From a checkpoint of a small transformer trained on Wikipedia.
Architecture: LayerNorm before each block, biases on query, key and value, tied embeddings.
MLP neurons of a small language model. Each row is named by its layer, matrix (gate and up: input weights) and neuron, and shows model dimensions 48-143. Each number is 200 + 30 x the weight over its row's rms, rounded and kept within 0 to 999. A neuron's up and down rows have the sign that makes its largest values positive.
After each neuron's rows, "fires on" lists the tokens most often at its 100 highest values on Wikipedia text that the model never trained on. A number after a token or word is its count.

L5.gate36,166,201,158,206,187,230,217,215,194,178,234,180,173,181,226,182,165,218,210,256,220,222,196,235,219,235,167,177,225,197,184,219,151,181,235,251,140,221,221,229,204,225,189,188,196,199,191,224,182,228,236,210,251,186,177,156,195,208,216,205,190,214,165,209,218,200,184,157,166,218,173,180,185,164,206,184,136,188,209,234,179,226,250,201,202,217,216,239,175,169,244,200,223,212,263,208
L5.up36,232,214,230,170,178,229,250,211,217,153,208,252,214,186,176,217,208,258,198,224,265,155,195,227,200,219,179,180,211,191,216,215,202,198,189,273,165,250,249,174,147,178,226,223,150,272,172,161,215,185,182,210,178,246,179,236,249,194,218,177,205,169,212,166,231,217,137,139,228,183,175,128,212,186,220,218,184,188,186,269,202,134,240,205,173,228,216,217,176,190,204,244,217,255,191,238
fires on: "\n\n" 51, " (" 5, "b" 4

L5.gate91,145,234,287,219,214,248,184,247,219,236,228,179,148,226,205,171,240,189,160,202,194,191,237,231,195,211,189,145,197,212,199,179,215,236,201,221,182,161,212,187,213,181,181,176,205,183,231,157,199,196,225,200,199,232,235,183,215,178,226,158,228,182,213,193,243,197,214,231,189,215,176,199,197,188,172,172,258,166,196,170,219,249,227,156,156,245,224,182,265,212,152,247,185,172,131,215
L5.up91,212,186,213,208,225,210,220,195,253,207,218,236,215,217,160,190,203,155,202,202,189,180,182,216,176,220,224,198,202,203,225,209,222,192,175,168,227,231,150,171,177,165,248,210,179,200,194,227,179,179,187,196,242,241,168,185,247,251,228,204,213,275,242,192,168,173,157,163,164,218,172,209,178,222,212,222,191,175,266,229,219,188,221,221,151,210,201,224,234,227,173,206,195,173,233,164
fires on: " in" 35, "==" 8, "or" 8, " on" 7, "==Career==" 6

L4.gate138,221,206,138,242,159,210,253,229,191,221,208,239,181,178,232,176,167,201,188,191,242,203,178,196,220,240,242,213,145,170,206,183,187,181,181,218,173,195,203,254,210,248,170,173,155,192,228,238,237,254,235,166,175,157,200,177,176,151,186,184,153,191,209,159,239,246,219,194,225,173,173,204,154,208,215,207,173,210,188,174,191,214,234,204,214,102,217,202,167,175,200,180,217,208,231,184
L4.up138,255,204,224,181,220,199,168,165,206,168,117,210,201,203,190,222,139,222,167,207,172,170,221,198,211,186,248,237,153,200,218,254,205,188,181,195,170,227,244,209,218,190,226,202,178,215,202,165,276,209,212,149,180,180,206,263,196,169,180,196,155,176,265,256,151,203,233,172,214,206,228,227,196,176,155,219,213,226,231,184,235,194,224,148,233,224,188,159,191,230,241,221,223,209,170,253
fires on: " have" 24, " had" 13, " hold" 11, " has" 7, "\n\n" 7

L4.gate86,168,232,173,171,198,229,177,220,205,175,189,170,190,188,223,167,193,209,216,219,196,204,211,180,155,200,194,183,149,192,184,192,123,157,234,237,243,216,221,180,263,198,223,201,226,227,212,263,197,150,186,189,226,178,250,188,176,269,238,164,214,145,202,261,227,200,223,140,192,148,186,222,218,187,221,214,228,155,181,208,181,156,157,210,184,238,163,152,211,211,177,218,170,196,151,242
L4.up86,146,215,221,201,181,256,230,253,164,178,195,214,197,222,216,210,162,179,155,218,169,239,181,194,151,224,218,254,242,217,224,225,210,164,227,260,193,204,197,161,236,213,175,220,185,209,228,172,125,202,175,161,164,144,214,211,146,256,211,194,217,198,183,218,186,243,184,197,171,235,188,201,237,172,189,166,225,210,235,246,142,206,160,184,267,199,199,213,196,185,166,217,172,245,216,193
fires on: "." 74, "5" 4

L4.gate242,180,189,253,216,209,213,221,175,304,213,190,195,196,277,245,200,189,220,215,183,196,242,236,254,186,250,167,247,203,233,206,177,193,195,221,224,169,183,168,246,239,232,253,224,209,184,272,151,208,187,241,194,210,197,196,187,220,170,194,207,193,173,168,164,191,241,147,193,205,165,214,196,206,188,193,157,229,226,167,191,238,159,192,198,154,155,167,160,191,195,228,237,209,247,145,159
L4.up242,216,282,223,229,236,155,179,229,222,183,195,256,125,181,248,200,152,188,182,165,119,222,228,222,159,234,194,212,210,178,225,191,183,191,208,197,203,165,157,222,196,183,218,204,184,180,201,219,189,171,239,194,246,177,216,219,166,212,179,148,190,203,162,215,176,200,209,144,197,222,236,259,209,175,281,134,172,235,164,240,158,163,168,206,209,222,190,209,193,198,168,238,228,192,217,159
fires on: "s" 21, "es" 15, "ed" 12, "ces" 9, " established" 6

L5.gate173,209,196,222,193,246,156,221,237,234,184,216,175,155,226,242,179,244,234,264,158,234,200,158,191,260,218,198,251,208,210,198,181,125,227,215,213,216,175,228,197,149,252,210,139,208,191,196,178,156,180,277,182,226,173,215,198,208,234,189,152,172,250,177,176,228,158,231,168,160,173,166,231,182,234,208,245,230,240,212,232,204,226,167,180,195,169,248,180,208,187,154,230,220,209,175,169
L5.up173,217,143,179,176,161,204,180,213,209,179,218,216,184,224,222,161,172,137,232,218,194,207,187,214,237,201,166,209,225,161,265,247,181,232,199,186,160,187,203,266,221,188,212,221,139,196,168,221,224,174,155,224,260,201,151,193,187,194,180,237,197,158,198,195,241,195,205,221,238,210,127,238,226,225,146,216,161,198,249,195,182,255,188,221,220,135,220,147,195,183,221,157,173,277,145,208
fires on: "\n\n" 87, "\n" 7

L4.gate220,243,163,214,221,225,235,164,271,193,221,256,178,182,224,187,238,183,157,197,220,153,202,167,208,162,248,210,205,207,152,186,228,170,171,265,188,228,182,214,248,227,236,187,242,167,153,208,205,169,238,175,187,203,186,226,137,213,182,136,142,166,180,200,206,193,240,243,177,206,193,223,201,226,193,174,153,179,204,204,224,209,203,175,243,204,120,147,195,246,197,171,214,205,215,189,187
L4.up220,238,210,216,218,197,200,209,213,245,209,207,199,173,192,193,231,228,222,110,250,174,227,245,135,198,222,215,163,198,207,169,219,233,235,228,208,191,161,187,208,207,210,215,199,182,200,211,214,172,178,206,173,258,150,256,222,268,194,173,203,163,181,206,237,191,197,199,175,211,247,235,151,188,242,180,184,179,225,211,177,181,231,137,209,169,174,221,204,169,188,142,191,225,174,194,242
fires on: "it" 21, "ap" 19, "ep" 10, "ac" 8, "iqu" 8, " ac" 7

L5.gate215,158,198,173,182,200,176,231,207,175,219,194,185,176,148,123,197,204,228,222,242,193,178,179,199,237,220,211,196,262,237,152,218,240,206,225,209,197,206,159,179,218,218,160,189,199,145,196,165,217,226,143,183,216,229,180,207,213,267,227,202,244,225,192,190,187,217,224,143,193,302,207,266,142,202,216,220,228,224,156,205,211,240,163,259,165,171,229,196,202,203,151,214,281,198,227,225
L5.up215,258,193,173,212,236,201,195,229,168,194,168,169,182,229,188,175,198,199,241,203,245,210,239,190,249,144,196,178,209,210,236,248,196,225,145,189,199,223,184,213,225,159,206,173,114,211,220,264,217,157,237,152,226,256,242,171,181,203,218,199,179,197,164,169,194,220,174,243,202,249,229,207,193,184,240,249,217,234,188,201,219,200,251,223,172,171,222,229,212,146,180,178,159,203,256,182
fires on: " following" 18, "ing" 15, " same" 7, "ed" 6, " entire" 4

L4.gate54,228,117,219,267,204,185,253,205,221,218,227,235,194,166,219,171,198,197,167,157,168,189,158,221,175,233,278,161,138,160,221,223,201,212,200,205,223,257,195,167,192,206,158,162,197,175,230,193,195,197,185,195,187,178,182,177,192,174,230,237,289,165,208,193,221,141,203,215,208,206,162,196,185,199,152,157,211,230,192,175,218,263,189,186,255,152,162,199,209,214,172,166,184,215,230,257
L4.up54,169,214,156,180,192,190,195,174,212,236,272,221,214,159,167,217,218,126,189,248,184,253,186,141,162,180,191,177,189,255,233,219,184,220,234,166,213,218,224,201,191,221,222,230,233,224,203,189,226,196,186,164,191,241,187,218,230,205,204,175,209,227,249,254,163,210,174,137,199,234,168,171,234,204,169,191,194,205,154,240,229,202,219,198,256,201,183,179,228,187,185,179,177,238,212,240
fires on: "1" 50, "2" 27, " until" 21

L4.gate238,210,207,176,231,181,180,196,170,190,191,227,162,187,182,200,158,169,216,217,213,238,177,218,202,199,206,197,256,276,226,231,140,129,194,225,211,207,158,159,189,219,170,207,183,147,200,226,206,181,199,234,153,159,167,160,184,183,218,197,175,209,190,242,217,212,214,209,234,193,234,184,204,174,177,263,231,251,212,256,243,286,194,204,175,191,180,190,238,186,147,208,128,194,148,235,258
L4.up238,177,177,211,168,191,229,142,165,202,161,195,242,222,190,176,189,216,221,199,210,168,188,231,251,212,216,205,199,237,229,185,238,181,187,172,216,214,170,221,225,182,233,211,226,190,201,227,230,181,180,161,194,186,171,192,186,162,222,154,196,225,204,296,243,199,159,178,199,199,219,216,276,180,230,204,233,200,215,222,209,256,240,219,188,173,189,257,207,221,155,198,209,187,195,188,210
fires on: "\n\n" 64, "==" 30

L5.gate37,205,142,211,221,227,147,244,183,239,223,228,188,220,240,197,260,167,166,202,234,197,215,250,231,174,199,177,166,208,218,176,225,178,196,202,235,219,197,203,224,186,198,202,226,124,147,197,164,157,162,244,170,194,193,156,180,183,172,231,167,226,168,207,183,152,208,159,222,251,219,93,202,204,238,155,199,162,171,185,192,180,169,213,196,198,166,194,205,207,238,179,225,218,161,293,197
L5.up37,196,178,266,184,174,239,205,234,173,219,182,221,235,205,198,118,218,144,199,226,200,214,295,234,160,220,176,250,209,213,181,231,231,237,218,264,211,225,223,218,248,197,230,175,235,181,218,248,202,191,168,208,198,250,140,213,167,207,244,203,241,169,196,190,224,209,119,248,203,174,165,205,162,167,220,204,200,168,226,250,183,149,229,209,181,167,207,170,238,218,222,244,169,223,180,206
fires on: "ig" 17, "b" 15, "z" 11, "l" 9, "." 9, " of " 8

L5.gate38,219,223,152,218,187,253,218,195,173,217,240,196,172,187,225,105,178,236,153,180,217,254,165,203,235,202,155,207,204,201,204,234,183,180,244,263,187,187,251,222,246,207,205,201,198,193,145,163,237,222,201,185,225,208,172,221,173,205,198,184,273,157,211,196,162,218,244,224,197,203,222,198,185,248,247,155,172,193,237,184,170,214,201,186,161,202,166,192,182,156,197,210,186,215,221,165
L5.up38,275,218,159,198,189,273,159,205,229,203,219,215,225,212,235,203,226,209,233,182,168,185,108,217,229,203,192,225,202,209,214,165,203,176,144,195,215,233,235,181,181,168,209,221,210,165,163,242,173,209,187,183,197,245,209,218,173,225,193,235,202,215,202,203,233,154,263,178,133,192,180,197,217,187,197,186,257,217,228,249,169,192,256,181,228,227,209,180,237,175,226,201,147,215,236,155
fires on: "," 48, "s," 21, " (" 6, "\n" 5, " or" 4

L4.gate49,180,223,218,174,174,182,225,185,222,194,228,129,278,192,191,190,192,230,229,204,241,171,244,213,186,199,198,203,222,149,140,124,209,221,186,215,249,202,187,150,219,205,208,197,200,235,154,231,218,188,264,168,215,193,152,266,220,194,189,189,199,209,218,222,183,230,172,208,227,216,185,171,190,216,228,263,155,248,210,160,209,227,184,193,164,216,258,205,146,194,241,194,215,192,208,205
L4.up49,181,212,201,175,181,187,177,184,192,272,236,177,186,243,251,239,197,177,217,217,200,215,122,209,186,188,156,184,199,172,194,166,263,241,188,228,207,211,178,252,184,159,161,205,196,228,113,218,165,121,217,150,214,195,171,236,221,213,224,218,190,212,226,171,215,201,210,181,186,181,193,197,191,196,221,122,187,194,171,142,188,195,208,225,195,249,180,256,176,192,220,201,193,213,258,178
fires on: "f" 30, "F" 29, " F" 10, "-f" 7, "if" 6, "==F" 5

L4.gate13,226,142,208,175,208,221,236,249,194,200,247,241,270,211,212,173,207,218,184,169,205,230,177,195,184,219,202,174,160,157,159,220,204,179,185,183,189,218,150,186,174,190,183,224,230,165,228,191,242,210,215,217,179,210,186,185,239,232,202,195,205,226,246,217,183,200,149,239,227,163,237,197,233,242,169,233,223,185,200,211,215,239,261,223,274,200,197,170,174,249,213,188,130,217,166,182
L4.up13,222,197,233,228,167,137,198,201,179,219,202,190,192,247,165,182,187,222,173,179,140,189,210,227,162,208,229,165,186,207,212,174,149,214,200,150,185,228,211,212,144,170,178,207,197,161,195,152,166,255,183,207,226,251,185,225,183,214,172,189,168,204,233,186,190,238,199,234,233,193,139,238,204,165,147,242,242,143,220,229,150,180,181,143,277,136,184,177,229,218,243,215,268,171,223,225
fires on: "\n\n" 24, "u" 10, "y" 8, "if" 8, "c" 7, "l" 6

L4.gate84,159,236,213,213,184,209,214,204,255,215,264,176,216,202,239,184,163,216,246,186,170,239,229,225,143,227,228,192,158,190,194,194,194,238,210,235,180,212,229,199,229,173,234,189,164,190,227,203,232,244,196,183,184,239,231,236,140,218,160,198,183,189,215,203,231,194,206,180,192,207,229,210,235,208,171,204,228,243,222,137,160,188,237,195,188,216,134,249,181,214,173,210,156,181,221,195
L4.up84,154,233,188,238,249,147,159,248,211,193,194,159,225,183,184,222,217,193,217,226,176,176,175,193,259,160,230,227,181,177,138,162,269,232,103,198,195,237,220,239,183,202,190,230,201,194,189,260,183,214,201,228,178,204,213,187,187,174,164,195,189,169,179,212,213,210,209,177,201,214,224,250,202,199,226,246,228,214,232,226,260,231,216,219,202,249,192,206,237,241,233,269,195,203,199,229
fires on: " J" 14, " | " 12, "load" 11, "ok" 9, " |  |  | " 6, "ark" 6

L5.gate205,184,164,184,159,165,202,249,180,237,219,192,195,172,224,217,175,218,215,147,221,217,148,175,223,176,268,232,157,221,219,241,173,158,202,192,194,197,231,185,271,198,241,98,194,177,197,203,199,191,218,255,234,160,167,182,233,130,232,163,219,219,209,182,227,200,175,198,163,164,172,233,164,183,248,217,193,156,199,222,176,193,197,210,220,210,166,203,228,225,174,249,190,182,205,245,203
L5.up205,212,248,249,217,165,227,260,160,264,172,174,219,211,165,186,216,217,127,200,177,170,208,209,215,191,220,201,227,203,204,218,212,244,209,140,157,203,191,176,229,192,208,180,195,219,173,181,202,235,227,217,222,213,185,239,188,172,174,138,191,270,190,205,182,177,211,180,219,205,157,152,197,131,182,164,197,209,202,194,256,238,228,181,196,172,161,194,203,188,176,160,152,132,154,232,128
fires on: "\n" 37, " |" 28, " |  |" 10, " | " 6, " | — |" 5

L5.gate86,249,223,208,165,187,223,171,243,185,246,232,180,176,219,231,191,212,208,201,211,138,205,218,210,189,216,193,177,230,175,156,183,204,195,196,224,217,129,202,201,216,259,126,178,200,165,187,196,162,204,207,206,222,145,200,150,159,223,187,175,216,168,261,170,236,199,245,253,193,260,244,187,188,240,207,202,199,181,211,233,258,226,191,226,188,157,233,247,194,172,182,210,234,191,174,239
L5.up86,232,228,165,196,208,242,141,179,186,168,260,208,187,159,183,187,214,222,244,210,210,191,261,204,200,259,214,219,245,241,196,213,228,269,185,212,224,203,176,191,158,234,246,185,221,182,238,195,157,179,212,178,246,175,121,155,196,194,212,183,231,193,233,176,201,213,219,260,195,236,180,210,217,196,203,152,179,220,236,210,225,199,199,211,179,241,157,230,236,207,238,174,214,219,180,178
fires on: "==" 47, "\n" 14, " ==" 9, " career==" 8, "." 8, "==Career==" 6

L4.gate57,205,180,226,209,198,235,146,199,219,203,198,275,182,210,201,189,183,275,197,172,215,194,228,222,220,219,186,209,200,229,158,192,183,194,209,203,231,201,272,213,198,221,131,236,113,189,234,232,160,262,179,206,183,225,205,148,249,170,229,227,233,204,211,156,180,181,248,196,168,190,238,177,224,167,177,210,188,170,205,240,189,213,243,221,258,232,220,187,216,154,254,188,181,219,211,219
L4.up57,186,212,168,168,214,230,230,227,207,225,238,275,185,251,215,203,163,232,157,226,163,179,232,132,192,174,172,188,164,210,188,232,233,202,165,202,227,157,186,207,223,202,223,201,249,204,241,188,221,159,221,158,213,199,279,230,242,196,214,163,224,233,223,247,172,181,188,173,190,258,198,218,166,179,179,132,153,210,168,157,231,174,227,238,240,224,240,176,172,208,224,223,211,186,152,197
fires on: " are" 36, " no" 12, ";" 11, "ty" 5, " is not" 5

L4.gate87,199,246,228,261,237,224,222,168,200,257,175,190,243,245,196,219,181,218,198,212,207,200,224,192,211,190,182,163,240,196,224,221,201,175,184,195,158,232,194,156,172,171,179,222,134,180,184,168,285,171,238,143,227,192,157,218,202,185,182,220,232,279,193,188,181,184,200,224,198,212,215,187,201,172,171,204,212,198,259,245,234,187,248,185,202,158,197,193,260,178,164,214,181,254,194,202
L4.up87,271,185,200,209,242,230,190,212,212,259,177,223,213,200,173,217,193,225,129,212,186,235,204,206,252,221,239,176,214,218,221,132,234,165,190,165,220,226,176,162,237,181,221,161,209,170,262,191,199,168,205,179,194,194,192,271,171,179,237,203,232,224,155,202,186,212,165,167,227,187,205,219,203,222,146,237,191,212,219,217,236,228,204,243,210,134,193,198,188,189,207,224,181,229,241,226
fires on: "he" 15, "ro" 10, "w" 9, "d" 6, "re" 6, "'t" 6

L5.gate118,175,200,162,214,128,229,207,233,162,240,236,197,191,167,201,219,203,228,161,200,158,191,181,181,192,203,177,175,247,239,179,218,158,202,195,224,194,227,205,224,263,237,210,201,228,221,264,185,184,176,201,227,192,161,267,172,210,200,209,152,144,171,214,190,216,206,241,121,175,211,207,218,230,224,246,245,240,181,204,180,135,183,224,211,221,157,173,236,169,230,222,191,160,179,178,139
L5.up118,115,230,187,204,160,211,267,188,124,163,213,197,197,148,178,203,193,144,211,203,208,150,152,169,205,216,250,217,219,212,149,223,137,204,206,211,164,118,196,195,207,186,155,212,175,233,212,222,196,185,226,192,201,206,172,221,204,198,226,250,233,162,229,204,238,205,246,207,190,144,214,187,205,176,252,143,188,217,187,198,218,227,216,188,196,205,195,148,212,256,208,253,166,242,162,215
fires on: "." 89, "1" 4, "5" 4

L4.gate163,226,240,250,235,193,208,241,212,206,181,209,171,177,191,183,207,224,169,176,168,210,189,187,229,187,211,237,197,194,219,195,271,256,258,224,206,172,244,213,179,201,208,211,149,153,189,217,198,178,206,196,263,215,168,210,191,130,179,192,161,196,199,169,122,185,217,208,247,224,243,236,200,186,211,207,277,217,213,231,217,203,211,168,208,233,184,238,220,194,126,193,186,200,199,298,169
L4.up163,213,214,172,190,210,185,265,231,167,210,241,175,162,219,233,223,233,275,231,165,186,175,184,181,191,244,192,201,258,243,188,191,153,159,198,235,178,198,177,175,192,217,233,219,236,180,233,166,213,193,230,139,230,205,182,206,218,200,243,176,171,202,235,204,212,211,238,182,227,207,254,207,177,232,210,136,196,252,220,135,202,245,203,183,205,233,186,185,246,208,193,201,197,220,135,166
fires on: " P" 36, "om" 7, " D" 7, "m" 6

L4.gate2,168,164,211,194,201,232,166,173,212,210,174,219,143,159,251,230,187,165,180,203,236,235,241,174,177,177,222,154,273,152,162,176,145,166,234,178,207,253,183,226,181,179,209,198,147,245,212,196,178,232,246,206,154,209,229,201,189,261,228,275,195,195,212,190,172,192,192,231,197,201,250,238,178,224,215,189,176,184,197,159,190,205,264,158,168,184,186,150,257,213,231,227,190,203,192,153
L4.up2,187,202,194,191,243,232,174,188,188,180,136,169,217,189,218,171,273,190,228,219,201,169,196,142,236,190,190,186,184,207,205,215,107,206,252,245,207,250,193,242,181,225,215,206,182,249,219,189,172,186,218,209,211,109,235,173,190,242,202,191,201,207,202,225,172,184,167,231,208,224,157,136,190,234,202,208,247,206,213,208,200,159,189,176,233,214,161,209,201,183,207,181,193,189,207,217
fires on: "ic" 49, "1" 23, "–" 19

L5.gate8,175,166,146,289,216,172,223,237,191,253,246,174,201,188,232,107,164,197,217,193,178,212,232,176,173,221,190,184,220,208,208,208,170,164,181,188,224,241,158,208,188,191,216,230,155,168,145,236,165,157,238,239,200,211,223,171,193,196,201,170,204,190,207,214,179,245,189,207,240,168,185,228,183,234,208,198,244,158,233,203,204,242,213,191,187,160,158,215,174,207,204,176,220,186,254,240
L5.up8,171,232,148,213,143,199,197,168,155,215,243,219,193,215,157,147,182,196,212,208,153,187,181,189,207,212,181,174,251,187,166,113,234,221,203,120,229,213,136,222,192,199,230,200,240,193,205,208,221,232,251,137,185,195,198,185,218,173,202,181,183,200,235,230,191,188,160,242,228,180,238,205,218,183,179,216,204,197,155,175,188,184,188,174,161,168,202,223,171,205,189,181,215,219,232,236
fires on: "E" 14, "2" 13, "1" 11, "l" 8, " or" 6, "L" 6

L5.gate60,194,248,229,250,179,173,218,204,170,240,294,159,213,221,165,220,176,158,217,209,205,211,200,227,204,203,168,185,193,218,198,174,199,218,175,276,195,201,164,193,174,199,165,212,220,223,214,173,233,168,220,179,183,155,163,170,205,259,235,215,186,199,218,202,230,169,174,182,241,245,176,206,259,196,212,182,224,136,225,216,232,139,219,175,222,170,188,189,206,156,161,214,196,191,235,161
L5.up60,274,177,216,217,185,233,158,173,198,203,213,231,161,193,181,171,204,245,242,164,166,198,145,135,114,197,193,200,216,187,159,180,198,205,179,142,213,227,233,205,188,182,225,173,229,190,210,215,219,216,254,179,226,167,233,151,222,238,215,191,186,200,194,230,174,208,206,221,187,138,229,181,234,217,219,191,196,194,203,237,181,180,177,175,244,177,247,224,190,157,205,199,199,163,218,209
fires on: "L" 40, " | L" 12, "l" 11, " L" 9, "- L" 6

L5.gate78,195,210,209,210,193,183,213,181,212,245,222,184,202,207,197,188,194,162,242,221,215,227,194,165,263,167,172,202,231,221,160,177,190,162,225,240,218,221,152,206,229,218,200,199,169,206,166,206,200,175,196,237,226,166,187,171,231,218,210,193,179,157,250,202,166,168,174,183,175,207,196,197,221,169,175,168,232,176,237,233,253,195,209,234,201,165,204,205,180,204,235,139,229,187,187,263
L5.up78,220,186,204,118,199,186,200,198,149,241,165,198,197,207,195,201,212,206,182,276,233,184,192,193,232,223,255,226,213,152,252,234,157,271,180,221,183,224,177,219,184,146,225,186,238,234,183,227,178,235,201,226,161,155,239,248,243,152,184,217,219,221,210,179,227,204,202,176,194,205,241,180,222,192,215,198,208,180,167,165,197,180,203,225,208,161,205,217,228,206,168,213,200,248,250,244
fires on: " P" 23, "it" 11, "ing" 7, "end" 5, " a" 4, "\n\n" 4

L5.gate89,172,159,241,210,220,173,235,183,255,140,220,197,211,247,191,173,184,196,223,198,165,178,220,211,195,251,188,217,196,165,223,204,178,206,225,193,174,172,201,206,198,214,185,224,190,213,226,212,145,183,197,218,208,182,174,145,184,192,89,241,220,191,214,176,194,212,245,219,193,189,211,201,126,238,171,252,212,237,228,245,181,199,185,164,207,190,207,156,162,201,194,182,200,214,178,204
L5.up89,205,206,211,204,188,215,222,211,211,170,183,247,225,153,208,263,199,232,198,200,186,193,177,225,201,277,224,229,166,146,184,187,157,241,197,225,181,257,187,215,192,156,204,193,184,208,152,225,205,164,186,190,187,212,228,199,232,217,226,160,209,158,234,216,247,166,185,197,203,122,178,224,139,150,228,225,202,220,261,228,165,212,135,238,196,171,133,239,240,195,206,181,205,210,188,214
fires on: "oll" 13, "art" 11, "ard" 11, "pl" 10, "vent" 5, "st" 5

L5.gate110,241,166,186,188,216,250,254,131,168,191,262,163,191,205,214,192,221,138,211,180,188,174,207,228,206,186,174,176,251,164,166,249,153,251,156,222,195,212,218,142,258,188,169,233,204,176,264,202,213,214,182,198,196,175,228,184,148,228,200,190,211,211,233,233,183,191,239,173,179,183,191,211,184,170,205,173,179,253,239,246,208,197,254,143,169,148,212,199,195,182,178,188,232,198,217,176
L5.up110,187,157,182,204,201,208,162,150,184,224,184,191,189,267,198,164,166,228,218,189,197,183,228,206,209,221,173,214,195,204,171,201,136,254,188,192,169,205,246,207,173,226,148,189,216,188,197,203,162,214,213,201,256,199,209,198,206,204,217,216,205,172,194,226,268,211,211,191,248,236,160,138,153,178,232,109,236,150,193,175,215,190,218,182,261,250,200,258,191,205,160,269,231,263,190,187
fires on: "==" 49, " ==" 30, "1" 6, "==Career==" 6, " career==" 6

L5.gate181,192,236,190,224,218,171,162,245,199,184,184,185,188,195,223,226,270,223,192,207,176,179,201,207,168,163,222,208,214,162,169,187,168,214,244,233,254,207,226,210,237,207,189,278,200,168,217,140,231,141,199,228,177,158,230,161,239,176,193,221,169,210,232,152,197,214,188,200,171,195,202,228,196,157,204,200,207,184,256,208,275,174,222,151,190,220,203,182,125,247,211,217,240,251,180,144
L5.up181,252,249,179,179,227,249,176,229,208,236,199,259,184,217,198,149,237,212,205,241,198,221,214,169,172,158,206,215,213,201,198,212,227,212,208,234,259,175,211,171,169,261,204,178,185,171,202,191,170,224,239,191,195,143,196,216,204,215,190,178,159,165,253,232,205,183,175,152,209,227,221,221,188,218,154,223,171,205,202,252,247,142,233,211,215,241,193,224,186,197,167,218,216,185,209,181
fires on: "ap" 32, "ep" 16, "ot" 10, "ip" 9, "op" 4, "p" 4

L4.gate55,182,165,209,209,194,180,246,168,232,190,232,242,128,206,204,214,286,187,192,247,177,256,200,170,156,237,195,210,265,213,203,152,178,215,220,180,249,160,187,257,228,169,233,220,206,280,189,170,160,190,250,215,204,172,186,220,176,214,197,177,196,137,178,166,156,220,227,239,224,188,245,242,153,214,164,236,216,181,211,217,234,243,158,213,151,188,224,191,157,153,211,202,242,239,164,193
L4.up55,228,257,238,207,114,172,217,221,215,248,241,201,215,238,204,202,181,221,196,148,193,216,209,278,182,249,217,168,227,169,205,185,212,211,164,163,194,209,140,188,219,224,190,202,230,242,232,212,172,198,170,215,189,257,175,212,200,221,193,194,237,180,208,209,129,239,164,236,188,184,188,172,164,166,218,177,182,181,232,170,162,168,225,151,190,218,161,215,150,144,254,224,233,231,186,196
fires on: "–" 84, "-" 16

L4.gate65,169,182,254,122,216,223,236,221,228,137,200,194,207,192,197,168,237,174,191,137,155,178,172,227,223,224,220,194,206,185,222,208,222,191,164,212,224,244,183,178,159,192,227,240,183,222,179,175,210,192,206,175,156,137,166,200,190,155,137,200,210,208,246,230,225,206,201,236,173,212,177,219,181,204,217,214,223,200,174,203,246,197,173,162,236,185,186,175,218,239,227,157,140,172,218,197
L4.up65,190,231,260,210,139,214,149,204,196,172,237,236,248,204,185,163,184,212,170,212,198,142,267,186,208,216,188,234,214,214,193,189,151,216,196,212,211,199,208,214,183,168,218,190,198,198,169,196,176,248,228,196,177,145,194,205,158,227,215,200,197,155,190,201,223,218,234,140,225,209,129,248,175,223,213,198,203,198,279,286,220,221,200,210,174,223,200,190,184,203,188,126,179,215,226,160
fires on: "\n\n" 50, "\n" 50

L4.gate195,146,205,162,213,205,191,173,184,236,198,246,185,194,192,166,221,197,191,237,185,179,193,189,262,227,160,209,178,242,221,217,223,173,240,238,176,182,226,203,218,172,264,165,217,157,216,160,245,260,229,192,151,224,192,212,143,170,153,147,241,210,202,254,177,231,185,199,190,160,185,174,230,214,187,243,207,200,229,242,211,188,215,163,197,190,174,174,205,178,228,199,197,192,150,219,278
L4.up195,241,237,212,170,217,185,212,201,150,229,210,166,241,217,199,204,199,175,213,217,193,222,190,215,254,188,159,206,230,191,258,234,224,200,189,204,134,215,265,194,224,235,239,226,182,239,231,213,170,186,175,172,202,209,208,230,163,193,161,193,138,187,218,219,163,214,221,159,219,169,173,139,217,172,224,195,233,231,222,195,153,247,210,210,159,194,225,219,202,186,218,228,240,190,201,203
fires on: " ==" 50, "==" 33, "\n\n" 13

L5.gate151,194,215,204,233,143,170,223,181,202,207,175,211,215,152,198,183,234,185,167,224,194,179,224,202,221,134,230,229,200,219,168,254,163,234,187,240,233,205,255,210,248,226,170,216,185,206,236,203,210,156,192,250,245,250,185,178,203,193,166,164,218,185,184,144,222,195,200,155,177,210,137,234,229,159,197,204,180,258,269,184,192,208,204,160,171,233,202,194,234,184,221,230,133,267,226,188
L5.up151,183,196,219,198,172,169,199,222,181,184,230,166,211,210,191,158,213,208,192,169,174,204,177,252,180,249,198,177,240,190,167,197,203,149,220,198,176,252,256,204,216,204,189,219,234,207,164,243,193,218,239,164,195,168,223,217,177,174,199,274,183,195,232,205,154,231,254,185,182,201,225,190,220,179,186,128,195,230,172,182,216,199,197,221,263,225,189,304,229,215,156,226,243,185,132,194
fires on: "m" 23, "f" 13, "mir" 10, "um" 7, "erm" 6, "os" 4